Part of a small language model's weights: 4 heads of 64, untied embeddings.
MLP neurons of a small language model. Each row is named by its layer, matrix (gate and up: input weights) and neuron, and shows model dimensions 0-95. Each number is 500 + 25 x the weight over its row's rms, rounded and kept within 0 to 999. Numbers have three digits each. A neuron's up and down rows have the sign that makes its largest values positive.
A block is one neuron, or neurons of one layer that tend to fire together. Before each block is what it responds to, as a language model described it from the Wikipedia text at the highest values.

Responds to: Creation and description verbs. Verbs of describing, releasing or making (described, released, developed, launched, constructed), plus "new", "form", and "The" or "This" opening a table cell.
L2.gate9:443454541487496522482508511468511473491512466492468514466475519471506496500455533509510513460485509522479504469497522474486451496505516530520509508491543503484524483454524487503486519526500461438496463513509494528501487555541462521481499454451517525452474499494534492454489515525533455487
L2.up9:495501465497480486481523487509517526504513503472494491487538454460558480511488493529471500524516527524531563531491511527491498488499519513529509534419464510518527502505533525514515510509500473529482523515477494473522474518475506497489505534494465498545513509508519512512530507522559498500
L2.gate31:485455495539524480514523526490478471510489457485537479507518549540490471493518525485551491529477487499501492531501469478494465558476540505465521546471469493493511468539471451510506504506486495479496480524462521496532512498482488518519520508517491470537521487519527499521480543511470447491
L2.up31:527493513501540500527466479527524495499486486475499514533505469493567474488481512540500524514496502471495498522475506471504481550469520524470487488480549510461492526504493496510575535481456452510512536513538480540468477498544487466497471490496504496537488532498502546492487473491455495462
L2.gate77:485488454541525486498542507489447505510519502523501500498491528543510513504466446496557478501521488520521490512507471535482494513500526505490481505483486561479494488508483472493546472492483443483474538484474459517547527483519497543556466502469508466506519541519494476470505471510481554512
L2.up77:450468458518492487528528542527477486528520527535455552521475477530488515533452502479542498483489449532456429499497487483502484522488508508534487479516486524527486484460527469520474546534562472456521492524506503523502494514516488475485509532473476464471475480511476516507518488508500517467
L2.gate171:503514467506494462431521490514502495508510518492521467537532499444492492552505500472487529507481539492524528517500480522470462497517489508468553511497540494500487467526515517490536525483481501488455515528494538501571479515506498595506508513482466498496504488481520496509558495512457530482
L2.up171:507490483478495462482522511560517554497465470453511483523523498537489493478495478512506501503471457506529496532485465513508470469502470521445504481511486503485522481445490456492514458508459522522504516524490512517519491507526422534454517476474490503497495486510475534480470497472488484522
L2.gate196:491470489486487526505461529498455534520528509500531508545532511478464488512486471488547530485509535491525507502450495510496484525462465493451504489495490503476468533503487509550525488484525531484503555534475487492517500531501488511518527508498516478525495534512503485515500526493489482510
L2.up196:516465503515452458558542474487480530504508506476530488498550481489433460469529511466538523515521468494556478516532503515519516481493532482481506510504448517491494488502491527512490514522536505513484479498502523445454496534503498501496538445509549504477482544489471472529496524514447473508
L2.gate199:487484492492477542552479475483501526520491473498493469475470512520501511478520502472472503467512500474534503534463499459535471572506499512474451521492483486522513480522466521506539476473442518505523528468485504511510487513523501492492529492507507503504500554507496464465514448511509475527
L2.up199:480477503517491536523489473512524465494504473447517546470534508473495469498547484500501513504510476522483482494529526460512500496486493498483510512504511496505513536472522510482509537479464492450489469515544507487534513515494519576487493471493533512488477546469484503554518512478474465532
L2.gate208:509494548481508503508518508485516498475523538442459481515504500493540490514516504528506491482500582502530486508515475500445522531468548501507451528509476544470489488555504526523501506469504472462483507511515510506474520484474489481532499536469560542473507501524526493551508551457521503557
L2.up208:527445476498490527501482529497482542509474500492478494522478483526487494478490508528492514516466547473531495501522479461507506492513519507484474483526459530501503485511501524514503487546512504488442522547464489452481506495494519539547533505504549505488467479518526468506523515497514453486
L2.gate266:499493502522516519516533483520453495521499524510481526520515514486497474525478500537506521469474541441502462461484506460466514562474516496518520509437498530501481544505524535541547500484491533489443496522473513537498486524492509485474510474479497529499477540510477488519500511525471490513
L2.up266:454508541459488480548509461512465510542466488509435501442516504568492474500519487529479454507536503477501463470509466470484503514480518495496545490471482526501481495496496510489516539510447483480507493527459443484527487530526453476480498494517500511497503538554468498527487495517492545496
L2.gate269:521492509565478511515539483514495533524467545487474498469511512493541447526518489486514466492508487532500535488516487500484468465517473533473517500476485487539455526438495523485462531500500479474453486497472520523562496519522510501482499590479463469525528529499504500492511529523490491510
L2.up269:509466442550527468501521520510542516517463497494497546548559479508505475458510500486502497509483478499542512500503477452505527479496519499470480557490499507504510498503506498449495515509467485475509539539490500494504475544485524528525459514474503437506499496475527472537475521486437521518
L2.gate288:506514495526538474520529536486497510502466528536511502471464465515503491522489505534530495510494473469514506495480455478444499551469510503544525506488495477502507502530496489531528505475471484484480505502493497509464481458474491489490464498555511434494470525529507484535458487500502499491
L2.up288:540475529528492520481488503524501546519497490497482531567463511524491485479480478488485475459477505531487481522482478501490519546441502512476489486488526532533537494542431505486470505551492456473512502503469508484494524528490480513505498511504536469558525501543485486489490450497509515503
L2.gate322:515518486510522520478492518543551491529465521481524463467510483524491508524513488464499508536491499491499511505511533491531484480476483524522532498439545491524518506507508462511504532488501530520501491471527520495542504508497523523452518504469499524520501486490491512500534496532492459432
L2.up322:533559516475487525519555512460518493499487490506457481465566470490549472498487476494506529513506481507498509427524515515518532546498474543523528495494500484518476486533500495478457483499489499519478500497489538468472466528483508513534495501516501488513470468503533495472502469485496452498
L2.gate446:505507468505507526497519455475522528524485471504484489515509495475533451526444487507510466494495501515550500480524538465450494533492506515492494548481489492518478522542527493525544540542509541497436479525514475485496520528484537524520494476441533513450531503508464502494499510486483492522
L2.up446:507431524533460475520547490500493522509516438499462500534515511520504515475459546474528519489501519526517498493501482468458456533435488524480532481484510482519534531482536455506557518531533503475497469543493467524495495551491560514485478489441517525471473532545476481508479494495462531511
L2.gate454:506521505539492548500484478506499467481480493492510497478495513480548511495510544539525517468520523507478547434494489491486554532511496530508478511493533477485506442532476557496496476486513444531500487499487464481491500523518470487463519492538517503507502534524500514455489499533456523462
L2.up454:437519493526482520534452524475477507502478462500468535505542491505564531504519505540497551482505504497494508501514480499487524535498467474483527517475507518523526501455500560484446484459544476506475487472518498494510493492514491483479512504529494516515498501479498508478467488516502475487
L2.gate486:525508500507510450531478490520456481515481550457496510520511535500496504522535530527491502493522525522500519497505530465504516505506481471511489544517517490516518498543483556494505518524548502524485501471492523484490455529493507483519494526512497471530465501490490487490506479505502512482
L2.up486:494495510486508531497500524491448521487503502492515473487527536523530463534556491526519449519455501507532561522497455534485514534505480524498520465483509519460477496523474491495492462513502511499481495526476491419536505512510461457491484481514481492548518501546542475510488508506497499520
L2.gate542:478458493501519454512503466491507502481531482481535531551512491501533511510522541473463482445517512546527504511483500462525446485491518512508476497479459501517461481508554517496528526500508506483536506466481538521502504500498460529495508497466457503541537541525447503473468511509494511507
L2.up542:575496493515482480524520453554500496534518506498518470538457505486530507488495505485544521518497507464503507529485513465499471513481487503504514477497469465526505476521495540482468492470468503536527522511505486513507462470486501490496484549487529441486493468514515472473519532454469505519
L2.gate561:502511485512495532484530522544481474479515472556487481485506487504495507502518485514497499511497544521499528516487504485527486513513519515516506457509505486538531527512519474492563555528488456496491460502533508492482520527549507499515498536479494478480489528489497487487500467498533509460
L2.up561:478496446506505531521473557531481479544503457499492537504525498465496495493498489523538495526493512510508518512499487482465510502453492507490511473474552561525479509441502482505524530513498481530467485534503487480513514475534488468477488500491465544471521474475522462541493541492493483516

Responds to: Word-fragment after prefix. Short word-piece starting a word's stem just after a split-off prefix or opening bracket, as in un-s(uccessful), un-le(ashes), under-t(aken), (s(uch).
L7.gate47:474502501431503516544525529513509464493544453508506480508520544514520509526483499511480442469477541486479491514493488513492508532508496513485478485535510475494481534507548522533492523511492555532521525507497507508542458495459522460510493503506497549497499471477471476493491521511482479535
L7.up47:515454474505462512497501504500458500479467494519497499535470536556533509549472474455530505487495453495494515508491481457474458499495501478477485431514546484525460490499509514493507527529496530485477503509515464496543495481508505493511515479497528524516503495499453490499542570535490524489
L7.gate56:509494456526463519485492522525532515496505462512481522498473492503504502522505515529487524486477489509485526512475502488536508518518492502476514502510499539496473531480548486468489488515491557510475473487496441501518441478509490528501491467495506521499475512451509503521522516487500522464
L7.up56:517468465482483518514513503485486535517458522465471495472481538522478456489535418518530480477513491507537465535533482492505472543519508448501491538501512505507491529518482517505495473506478552528501485497474542477512518565473538513499513495489508472539488488518457500546496521517523512519
L7.gate273:484498466472490444525498465512510485525475520504488457488516556508507499514472454526496519469490506475513542491527519498552491494489525479485465474520491530496479510487501551530500497496533526516478474548508533509490485452469516487512455533514562446477448510459532510539485544511515515464
L7.up273:492500490490544541493501492509502508521522492501496535538482486514520568486516471497493461478505466495508495483461478474487562532536532564520486513504501478511456525497499548528467527513473525467493496506473473483528466491492501520465492507483486462489464472531492526509533511484521469482
L7.gate551:495505515494433535489510509520514540498515505503486472527507536492506510501485484506453480461487492483484471493446509505506505525559505498497468469536490563517510492516494505444488470488514486491482514458550446482536462501452480491478499476553538518508481515479475463503490551467489486476
L7.up551:449480485520470530480501498486547521505535534479460473553478490463508482513540505487460479536504526441507501477502474455513526512524488524538510507467486519467488505517472515519511476534493496457427505507486518531487500497487501481518515492506532526497479494444472488554486534493525474450

Responds to: Split word-initial "t". A lone " t" beginning a lowercase word the tokenizer split, e.g. t|able, t|ackle, t|aking; weaker on dates like "19" and September.
L5.gate246:538479491501481476455508536522507483489490479486514534513529465515462493493486454487517518507513465507508496505513524529499528487478523480529483500493470484513517526493473519493567460509487426515508508539514485526532473529453495517484549491545484510503495516483491504514485465537512485506
L5.up246:543490486504498453440487456511504483497493513473502501504525480478480500486479480529537491533502463521507491480529536482503524456496514480513483488507453508499489500494471468518548491490476466486488529503500492506505496514507499465496567548504502475498487524506461506507466489498504451515

Responds to: Name-initial capital letter pieces. Single capital-letter tokens (mostly G, L, Z) that begin a split-up name, often surnames after De or Mc, e.g. De-L-ucia, Mc-L-aren, G-andhi.
L7.gate230:473488482482527502494446481514565499452528471484476523490516514526498525518526515483498486469496470506492525505575500499522492457482541540520491503495524529510521487506500494504465458523480518526485525556521502501494521487487484535461544434523499485496511544519551480505530498523528463439
L7.up230:463496476540492507480460485522527501474493473529558529514492501457489514516532526514549504487503536475438498489472525506469502523482493496498527504459526500481498519517519527541471499489513503534500505462496467486500481495494523517463498431535502490470499514454518516510558480496513497501
L7.gate406:483500517520506531484536504488508538474455448525526472533527484524516503524502490517535490487536474478481524463533467493514492472460547517534454465516456496490533500517511493499484506504534518497496483523495525440486535497480513504485488457521508507484505478530501496527499472538532509507
L7.up406:515533505522500532501514452494517525484519472498496461570509510494470532522504498512543499481483511521533516468519521524494471479533530467502444520516490505490508514451487512496506518488487520504485481510488535489545519458482513498518530535441487537511484525528445461523503458549506510476
L7.gate418:503500472513516506456503492485492525527526510490478494481500520505473505509484515543517492478475537543495521492478555508465489476560569527498522409491507492495510489534504488443522499486518538491488508526502502470452501513464515501495522468437500480511494500436546474455510504519515498496
L7.up418:519492515508541486510487458513527458556533477503525540564507465526492488521480480505497469494514521507484492504508518509462456501510493517484505490489457469494510464479535527482500515504507515537525475531518513427499517536510526546532490487508536465557539468500497505514495474471477469505
L7.gate507:534482472515473502475532514512542497507508507486522521492507490500534506487506486485482514502508539469477495504495459499498437457484495541565487496480517519530480493534512537502483499537507483509524470439482507470519538499469467525509494482488542521452501526508483488521506508446532516514
L7.up507:506525538520473531530545491535514494485493523527491527469493569497491464487502532487533463520504520534467507514504483535494510530515513520524487493502462523519488536508512493468464483506502522484540511518481494505492527505522545480501515445513531546470455492516460505539500471468495522520

Responds to: Word-initial T piece. The split-off first piece "T"/"t" of a word, often at a line or heading start, as in To, Tournament, Toyota, taught, with rare other first pieces like high, sub.
L2.gate5:502431507473499511504542483507468502536518509460516500509474522533529507541497494503523478478491503525522517484547507495495502465450513518501500524569527509529478491508507532475476508462501511460516500572489503516519510533488524525516510543477503489447520557474458481529498484486450518510
L2.up5:464509496483494501478517491471480531519504511490458529522483508505478530509492483495504537466521485531503500462482462479511531507446486518513520485516526477515466509485520505511491476457486519499469525477512518560478534478494538459463487492442487545535512497452457544515507508495488476500
L2.gate109:519518502502457496518486488525460503499531504493518468482493512531533510501496467455471487469538500485517509453481490488541518536507500499500466471527498441484456509525481485531519508465538482497492485473501492511526471538553478546561536496487481487520534494528473508543456482510436524486
L2.up109:491490503546512505481487485496515420494510497521506488531496511468526527475444513502549485488526501484461462512517525497455521463531517505488491499478476515559479475486516485529494469508509476561528494510512471478490489483481466457467556513509512459477473508488519527481514533536514489546
L2.gate145:445515520516472477472550443492495496487487495510505524487489468530481520494501505506518521526459505468482514486484481500522531522479494466502472517463460505547496515496519476473470528501522459497504534456492454509526567507503506453463494494496499514503456495478515476468496457516464502533
L2.up145:497518479501533467477532525473522474455522464507465502489484483517469489502520534501514498497468491522546494483492480513477519493448485510478494538441462507517486507517522542457479503548526465485498501488512495538432578529517520493498514495455530547488488521534474439523488495491472514477
L2.gate184:481508510529518479516527491473492464477523517491508517524477484508484490488484499484492485515510501494531463506484519511513505559498451490526537518494503508526461515490454534466503458520451496469513490494528518519446536531516474536497474497445540524487450524509463468517521509472485534523
L2.up184:478479495497499484510515471500511506491496546531467493499487468492490533484543489545552491543484484498505472515474529514503521501466500479468535457518497496494562525524485524488499535521472489500511501471513520475486522482489475529516499568532485492557499529553501484482544528483532509503
L2.gate207:459478450499470498502491500485506485488509552513519493532509535513511489473489479524497485520507523476496511518521525513532537500486504502523491512481474486485492502543479495463492507499516510559501466499522511544469530471506518540506490477522506499489519547478528444502483523509438492487
L2.up207:485491492482478501541527482469528521498494493501480447485506477533503524502480526544458488504531459471497489470477523483494503502507474477525501490522489486516503506523523499471484523515484517486504505511483499518496499513491492486526502515517518484502505538453457479446468501522480491497
L2.gate259:527480522451476496469450502481507506519470472472534552479464527515539471513486499522503507512509500516521531491477459455480507543519475537541496506470505515513509471506525544491517505469491441514508486502535495530514520515528479542538519452465500471482491501491481512478531474512484512481
L2.up259:519508494487496511425460478501535509498506475486507485443497489545492441495544505551491487461507520513508549503500510483516487531554521503525490497475478531481498511471531515475514486479503524529513472492511507527544552484505489501532563459485492480503489553504487464500514495494517503482
L2.gate273:493516454505500495517516578486500497488542467506497507476486498511502495513548503501500488565505447491512476504502492472496497514510457538502484521504501511462467501468451509471476486542472491520513494513506473450494454488458528577468507538492460465498508531502500497541519522486541502468
L2.up273:509490519497549513502495491458518525491517516522507477493454514536523526494497505478464487513497483483498541505489509491463501531489508512497483473444522467480486503567509513522504496509478474535509454473499485497522517466516586500482555522510519512480468503482468490527549506474522527479
L2.gate309:497501507499514464486509542481477505511455559485518501547474431471519508512492478519490466517512530486497500504486481496531480507509473501517510465520501502489449537523499526470488453532498519479474518492497499485469539509454463470531486492529490504511436524535467464488503482542511494518
L2.up309:500520510526487480518442483480505461488505549532499521489452484475478532498511548494504485494498529459438481520482527489509487496452479519554486495492463481482503503514493528496481492520508512521504512517497536482481475490508497529450516454546483509480451510498485462485477509489508480451
L2.gate335:518499475492511493482508532485494498476495487493492539492464536500499517501450466513501519534490444495510472479489476491485489573468475479477517523490476468506513496516481518508471444525504513503545495483542542509518526512486534558540517540507521480496480545512491485545516464492525481523
L2.up335:491502493490478502469518518479486515427552513497471526514484520494508547493485466537479512510520475517498520495487498492485430532479480448493531551474492505521518515485463475527451461510513541512519479484510508528532549480481526555530511545477513493500493516514454507507508506517503501536
L2.gate351:526483491451466479495474472484482508509523508508522511493466503484504525440488455515476511465487501494503528508441466501501480498510514478522523479521421488485498498521506516505515472479550480479488512477452474518530482491470476474499525535507483484543516498537485463488470477505492553535
L2.up351:519497534492513489499525466493522510541466512465534525538522510481500505495532474490505526536458474503492498495511493481533496510472432548521501493459520497530516473533441512534515514492530453526515493526537488525494523533500501513530519473484510533537503520452472488478523512483495516468
L2.gate387:543525523559479516477578490494514506506502505477536488508481495499505501440501497493494499518508465481509506482504520536535537519497489525521451467531491480514490501491522484513516466478462533523505572478507546498524490484465448469538522515483532489502505510534535460497530476514503518536
L2.up387:503525476532498453523542524510505498507518508531511519489499500493497494517481513443471515505523495535538505489457510527496470505504533484516497553459479512511459447487451527462495499504462489489541495478518470485517483528533456486521478477477501534509509522503491495528527500532529503513
L2.gate433:524491489514531489457464499538444488521486510526524488510499499478501497520491520448524524474492514514483520509474436506498486511456527489494525544456519511470485497526543506541501477521496484481514498502477515479499499531490520496515498508486513490508530502499486520504557471555518494444
L2.up433:520555505482498492470465519530461532510477561496482474522493503491498517526499488522514511527544507530539495510491501501508507515492508478480458477546476425473497503504474541554477520503541499514496529500501488490547484482516495455479516506518524485517520488478508532506452512476495481547
L2.gate474:486499525490496487494514544533495473510529494483556507535489488539522512487487474525514468509508537517475516507475515479518537478520491524472485487466495479515504496512474502527479476471508517477485520501458516516526493484508492516522447487526471480520541477494496485487486505536525472447
L2.up474:474510552485468497521477514553494493505500495516501505492499525510512507498481500496503502480489520458478502465505502474475507469498522527515488521492466502481483421519497490454494488478523501505500486474470479524515505547480446410515570519492553509480516517523501499489442462530479505519
L2.gate487:523479461507522479521488491473460480507481515488511475530503501507464498556542500523513480499549485495511510512536517504501487557512531500477509504501516547517482485497444506517524499523531483500500500485538581483479513527496542495510492520456475500514497526489517494527507445495467497516
L2.up487:517501487508477491520511483469530501490491534489500492510487490493497507520505499518522469488506467517480551499470472515568500490465476504526455468480488494502508501530513498495475454499512439455537485482478506506561556456493511496527472490542445523507524518500458505468471480508503535527
L2.gate495:515489498470508506495551484516510486455519501502541540477569507506527479523553486490460512501500449505505481523545558538498478492524497516478532511488521501535467487501501492508488455527471486533465489486538470516520489517501482529510478493552481490531493514501482507495497502471503525496
L2.up495:507496488479519512462513479529510530484510474498535530548516515486501457489511469516498498475517457537536458491522530495536504511449469514487541461506490490509465513507457508522481505480523492529480481499491512517481533480510466504489457491512510482552535510516437555521498536496512507535
L2.gate523:469557537512481538558508488538521509481509499491511480492472557506485506529506478496476535498492493484486467510506492506514512493507490491545524502491495538555465503518527510496467496495500491517459483517512507510530498512496500509549541503497500510502534500443544542503519537480483530505
L2.up523:499509503501521475511507557474547508445500468491540513468501499486546512498493452493504474504506467505484465523457535490522496484461500462482496518488462509483472500506529478449479474530494477501536515487559526531498497494540490490464513467501502515531497440502549469516507513469492494535

Responds to: First tokens and ordinals. Ordinal words (first, second, third) after "the" or "his", plus single capital letters starting a paragraph's first word, like G in Glory, C in Carvalho.
L2.gate10:510505499539513522522531537523513496478511549480515512520488490498505441492470511491493534551476488504514494491504512532561479469485507521498514479530484487537540545527471509488478479509537498452495508487492500450494494478456519528520513469513516475549477520494501552540483480433492477526
L2.up10:512505525537523496516510479523516514479510504491463483515446505497501477482470531488451499481488538513512477493482508490517479478508481495568536505481453522495466487472470521507488549475530439490555485489486463472496533540524501504520505490515513491444519480466482463514498501444510506540
L2.gate13:521459470463505488514516543493506506518522541495488471473437538522482483497500487509492467477512501458487520515498498493491523517495560529512538465506490446501519505475521502511487503554550505493486497479497520507427472478487512544482481487530527465488498454486496527481485511503508505465
L2.up13:488530498527494511470505457461490487486527513462510522523512475525485507476550507532504510452508512463505538502508465484497495516501514490467498494482497485474540480503498509490561518501515491464482487487527533470503502485480510521544494467523513482496515494527522490495478486547475508494
L2.gate99:523517537521482517513464514543462536510499509487493527520522471493540487494515492507497478501511546500471556530502493408516501474475499499503493496490468480468515527479498499489507523484515542545500496493468488483507509510519509495524518446502505478518504574545504452476452462498502512531
L2.up99:528466509516470487536477524539496537539462506496521487498474506489521500516540489497498505522539533508496526534548496490518510469499488531474483492476475511503504550476491572485498519532509486517512523470497523508485473546486567513491497487464528471514491542522502448505484488478501501489
L2.gate220:482443475506496516463487491526497483484498507491517486494501529484469521496549497468481505509494490514452501507484543501485497509537502520494506479484554522532497520497483538512481507529489483517445461548499501476505518503470534517496515503537499462502493504534513484474467504504463520517
L2.up220:528520477484493490495533524512522488477552509508476490513502504522509530485523524545524479467495450447534486457482470530461454507489521486474476498478480519513502476549496498521472497504525523515514488491476500495505504491529492488487526495480501521544519537532463520497518510496493500524
L2.gate253:545502459462484468481471456523507539515547513500520487488463514550516511455518431507457515484473478517487471487506474547513499509518500520519527480521485526511425499522524532528471516486521472517538489464490512519530496493553447509493534514507532507511526509512514474459464488462516478512
L2.up253:498487487477527521477590478489509545497522481526500467505496534494500460544539479494515500553464499512504458494466484522468526537466539509491503453520512466507528552489516493553532479498499459510499557530501522499508503485487510539497497513541494478513485477453513504466478497543521496511
L2.gate311:499491482507518488501490479522502534500524546473500506492526505588517496515498457478475462490487539460475496497507451511521466525524528472517514489499514529505510491498537509514498516526510494466452490498474497539512484485512528504508477499467508500524483498482541528489500471468512529520
L2.up311:483516476488467522522498532503549512460491510495526471488501518472464487490507469472520482450501520518504504480446494482516493524518521477512517528453475479510494496507501497471511528511501483465503516557512514495465489535541467476473442506504503502538462511454498495530491471501476501519
L2.gate321:504497502505497523433491506541542471513531534484494494490497533490463466502487472493475476512483548513482501481506480501537488544503509480527504490435463479530517521502532507520487527511505528490493484471470500506474529516543516554491496461516475482518510514483513494479526470515521509498
L2.up321:525525501533476493483510513514509476475562517453491505509515500507492474460489459522481519489563503492518512458512478494544525535497516555535503482478470490501464509488500509489483476480538501486501466540500515485496478533503502499516507495484492510511465508492503515469485509501476514523
L2.gate331:508507495510490484526500474481473507466508504525510539519527490515516511506523533502468515500507503474507520545457546492529450527530503536517499512488526485492475498471498518517497503470450481482482501476445536503482469483507506481512497483524530463473503518490463508436519458506485518467
L2.up331:481499527518488501463448508482457462468485451520478506477464514485473513490497506528500529484518460519508461494490501500471512501522483454455526516496498516512509516530475480518528466510485486520556505457468491561503458465485497489487502516517467515528501486481473482511470499486513497526
L2.gate380:479501521510484515520497499509443443540503521502526509516513471540507477512514516496522538499517460473557478511498496480482516511514471554467501521491538560503491564462477523505542493498505476495484486503444507485492504484482496485499503517498543484467485503515449502484476466544508535508
L2.up380:523519479473491520480534521525459533558571475497523489524481470513497490569545505510461498482495479450513478520475539527505494501472539463512515490481515493516504497499544486516502526554492512502504501527490526468496469466486479548474465507533491488499465477459510547504477525456486497495
L2.gate400:520434494497471483476522538492493503509521485505478501459516515554515485494492510508509512502497508480484479490466512490459521513524509525528513503519480520526521522475528520522504550518554523524477512480482476479476508527470550493467493473496530459520514507490468517462525489525490534481
L2.up400:531482517481518432497523539503480522485484558501488485529519525518512509495451506481485472475466528485473465489470486487476525511513482491517523529452463474498489519480529483497475515527526521495489525492498526447428526518523536513477492476489507464500520459523498509517493501485507554472
L2.gate438:527521495495428507469481523503496439505522523463482509504488495515510515514554526475477514479450504505489487469501502509461540481497530502531507490510477558517469461527489549547494490496533507493497503529480497473494471530530470510552538494569523484545479512456480488511554486523478471507
L2.up438:515462509494459499488509517513508473518493491553491493516465480491464506521493514518498492471534486507486483490529546493468518500484496491504473540507455512522475509462553468490443511524463486485477528502487461508439486487494468481516494525514522495487509487457499494535474494503492501513
L2.gate441:463493475488499506519472480514507485512523527453489493494504525489479539499495473422491479503485471455474496497486489505527513504473498513521480502489493519495506506497542526514483538541553505556486480498498483546500451496503497534468511495488515446488488551508459481464537495475477483464
L2.up441:484515502512455482469476510479488452474510486500491489494489506494498496469534490517508459511525474475457456496506487516494485569522530512493495501471466510476506514527494521517517518480523509471510511501498498480506513445501476493505492432479552498457495503530508493555515528546506518487
L2.gate469:511483482521466475492485461529500451517521512489515481522511496509509556503517491507486527524509472489509539513491513478557506521516523499511462551551494505550468522482515471541519542517464496479497512520478511542468511523515492514523506466513451520461496542511461556510485484534533475537
L2.up469:488451489490503511493471499540462489513448503503478480489523523499488475493484511498491544481515515523511476523520469493510516492513525495507494536490501487514512503513479504470488517506499501505502501501466457526506536472523528500441532478478524540520454527530513508484530508521496495493
L2.gate480:508481514524488551486509477517481473533488500472490482509514476482461464532489531510516535544469533514516487520522494535563518522474553515537497485514482463509468487487520495502527513465488492464458500515510487511505503506458536513510445429532538472501526506507518528532455487494494469519
L2.up480:527507536528496509483490472504511487492479464488497458507519484504545524539492485520514488513494501511498520528486479484529517497513508522542495463516488485502522469472533549509512497484478532453511524477480511512492507546530455478513549484522497486479504511471506542500476481560502473499
L2.gate490:476476484579520497485511503528472483510484537491529497457518501504452515492509452465527537520551501491529499505531486527441523476497510528515537455513505499492483551444476493557499509502511474496512529516497501529556458489489553464480466498503488490485525488479495469513469470524538501526
L2.up490:504520479494448499474519491504493491538501511526475506459451522520485499493517520441534510463479507497488491516528498482546516487506500491510510494515469487547447483521524493523458491448501505537485486499514518537519480489528514477471501477494498495482488465513501522525493461500534506497
L2.gate538:540471492515485504474509491500497540501517523492518513473467480536484534475492468490509494478491548525529563532506467483525484549450545543505501466501491461500491511493534542495514560487476537496488515552504525510501464459497517514499489509486498494525528503480480454523463448557527488484
L2.up538:527500488520498507549475548527489476519499508497478515511509450516462543520563529540488496498508516481487505494488516500517494446528529499473514507503498488536459479506529491519463488505462475520516498478497456537514501453497493504517518541521485484503486522476453486490455550486464535498